{"num_hidden_layers": 10, "hidden_size": 896, "num_attention_heads": 7, "num_key_value_heads": 7, "head_dim": 64, "intermediate_size": 3584, "vocab_size": 16384, "hidden_act": "gelu", "norm": "layernorm", "norm_place": "pre", "norm_eps": 1e-05, "positions": "alibi", "qk_norm": false, "attn_scale": 0.125, "bias": "all", "tie_word_embeddings": true, "parallel_block": false, "init": "normal", "init_std_qkv": 0.0117, "init_std_o": 0.0, "init_std_up": 0.0117, "init_std_down": 0.0, "optimizer": "muon_variant", "learning_rate": 0.0112, "lr_mult_down": 1.5, "beta1": 0.95, "lr_head": 0.00535, "max_grad_norm": 1.0, "warmup_steps": 200, "schedule": "wsd", "decay_fraction": 1.0, "decay_shape": "linear", "final_lr_fraction": 0.0, "batch_tokens": [65536, 131072], "max_seq_len": 512, "doc_mask": true, "train_tokens": 759700000, "max_steps": 7942, "dataset": "wikipedia_en"}
MLP neurons of a small language model. Each row is named by its layer, matrix (up: input weights; down: output weights) and neuron, and shows model dimensions 720-815. Each number is 128 + 24 x the weight over its row's rms, rounded and kept within 0 to 255. Numbers have three digits each.
Before each neuron's rows, "raises" lists the tokens whose logits its output raises most directly, leaving later layers aside.

raises: " into", " through", "ary", "outs", "atory"
L5.up2918:082140101162148094094163115101160125126098125132133116173166142095124140147148140127104122110077169119120125097122102125154135102163128106126102124133139105117131158109147151073151081135165154141167118129115140105104137152121134125123143156136120134135178135137112131131097129110103128077
L5.down2918:126152107158153106116122170059137119123150143119144122175115163096106125163121122157132135154157106145111137084182121171117076109108115133111097126187105085103137080106114122151128167125118154121136155129102099098117150101112120110158146116109142163103141100151115130124114103137110129137

raises: "y", "'s", "ym", " whether", "’s"
L5.up2259:119152145112102139097091099163116128119136154102114144134116089199134146125136121108135092109175126126099146157086115117131101140141164151126158109166141135093143164089138098127075158154105111102097077149107140152104086088142127139138122161103141160138123133115127128127189118155106116174
L5.down2259:151134150155110112109146124131106141164171133139095159106094119128125159128123129111142098153148122110137127128101149111144137133166136123155079139129116112128119128152172125149158123118149131129126173162108148160124102096114165168123142132122143104113121081088121138117140153132161156123

raises: " Her", " His", " She", " Since", " After"
L5.up3308:107123144109132081129159143175160099118108089112128130123164142152141099098100137094099127090123107125111123100109146091149133098130145112135127164130135153103125136111156122171144103123098113133155120125117135112138169175107152165121104161129158132147165081152133080112140118121147106128
L5.down3308:141126118119087150163105095107139107098127151126103113111118134078151098141128139139146119093120116212145116158138137106122118127121132133161108096135120109136140161096115122121124095102157143115131111119151162095157138111140156128134121132158145152096141118125118138166144115120095123116

raises: " and", " or", " &", " as", " plus"
L5.up1128:125128103173101140157171120125114184126071113122133110103142132134161132114151158102128126131128123118150081049156134075130061102095098166098124145134170147110136127138087141149120075164123109143093164180132151099157159103083121107124120118118115124149121100149138135093112121087171118132
L5.down1128:149111079134155146164150126116103096098146110131123139126130134156181147098150167108145104114072131110106186127106105140116126122118124130063148158149115139136158110139156133100113153138162140122129077106125105118080121125139125163102111123136145136094132080097129096145140105194170178147

raises: "ard", "ari", "ary", "are", "aring"
L5.up1687:133135126149139120135122117109124099118144151128127183143107079197125118138161160103127120138144111100146115122134140154151108138152123146135112096127124110157153127111156101148156085184128141103171071089052190108133120110117169108121233126099132136125140134136139129124135162141106133174
L5.down1687:118148107127124105142147147105149152128148109139117112185121103104149073146178142108135163112162109132154146120156117121155086112157124118150117119155144131115123130081105084113112068147134147115142123140067159141145110097135154129097162139092141149098086108136146139134092139128139091149

raises: "os", "re", "ras", "ros", "ral"
L5.up2695:145115096080118119130099100130149111083125132148151114184098133126142115149127112143157128145139175161104133144118158156154096162103153161127154127114130148136156116106161099108101124153137112160103162117106147140145122109140135117142119096125168098104108181156158130088120142140130076137
L5.down2695:100120151139161106140124141144138148140178124124155149113165146100065139119117140112126116106112161137133127170137109176137105123128162108122155166130137093205126121137143037144078147105119135137125144118167107115088081110108158097108119095140151112070098126111135114102097135155116112091

raises: "uck", "art", "ables", "ill", "urb"
L5.up2922:142089146090135112129114142114122074130128096099156157109123138081153155143114158126104157117084097108143119124135133101165105155088123111139084122115104113163087132151156127136133138118108165150141118109132145115111140105151135117134158159095142115102129122134122113131151162123095136081
L5.down2922:153113084161109162111122110171152093152105170136118173077129086146163160065101143142116149104139139101132081103115134097094164127130181172151130143140128135114119103155107188158118123059125109178145147113162163088105095108138105127134134122067138134149140110123148156138160139119113103135

raises: " assigned", " found", " ordered", " selected", " awarded"
L5.up1371:110142120123116122148137119100095118139126113152118084119134144135165118137118167155096122128216102170126119110124069069099125147144093145102105141141125123130135129147142145104108138125130110146120148159122124092121112124121153134133158109130127127094147120149153111134154111111118133131
L5.down1371:136133227143161118094132122126152118097113129152168125159087096153180109152097154177098076119158128159102123104111153135152089111134146118132132177138075142123102132137133155080120115119155134135119093116090106100131169109177126131153159128112111138118152102123107156150093131133183183171

raises: " Another", " Each", "Another", " This", " These"
L5.up2704:091087129130078114104112159151161152156145160133129156143091172139141157125138155084126147119139145122178151159112129101125193116063124139140126130139116135130129111079141116114145108104102112122123156129135159165123157096139132179193143120122137145122082123119173146127093123102128130151
L5.down2704:126124167159127143141119089128107140122148140133159138134121160172118073145079099126113095120120126131143148113184131121089158122120152117117120135117132125105137121123108154127160124098102080128176138164109148148154099104091117138132117131110133115118113163148134140140116104147140122153

raises: "A", "IN", "NA", "ES", "US"
L5.up1150:094131143109142144130119158126141132136172089124145175126111117163147132116108151117146105148093173127111129086152144140121088140124142121127091090121133125137145161143137095114134140150117131118104115131167147151084129116146097160155081133128114133103162136098109141150137137174106105148
L5.down1150:102152133182125098138111127130161155132157157084098091101109097099138130162111119150094115133085106139130114110119120149183078118106114136101122102114133113117123152111140084138152120139118112109148132125129108109101131113157139167166115121135124094141129150146168125153138096120153122166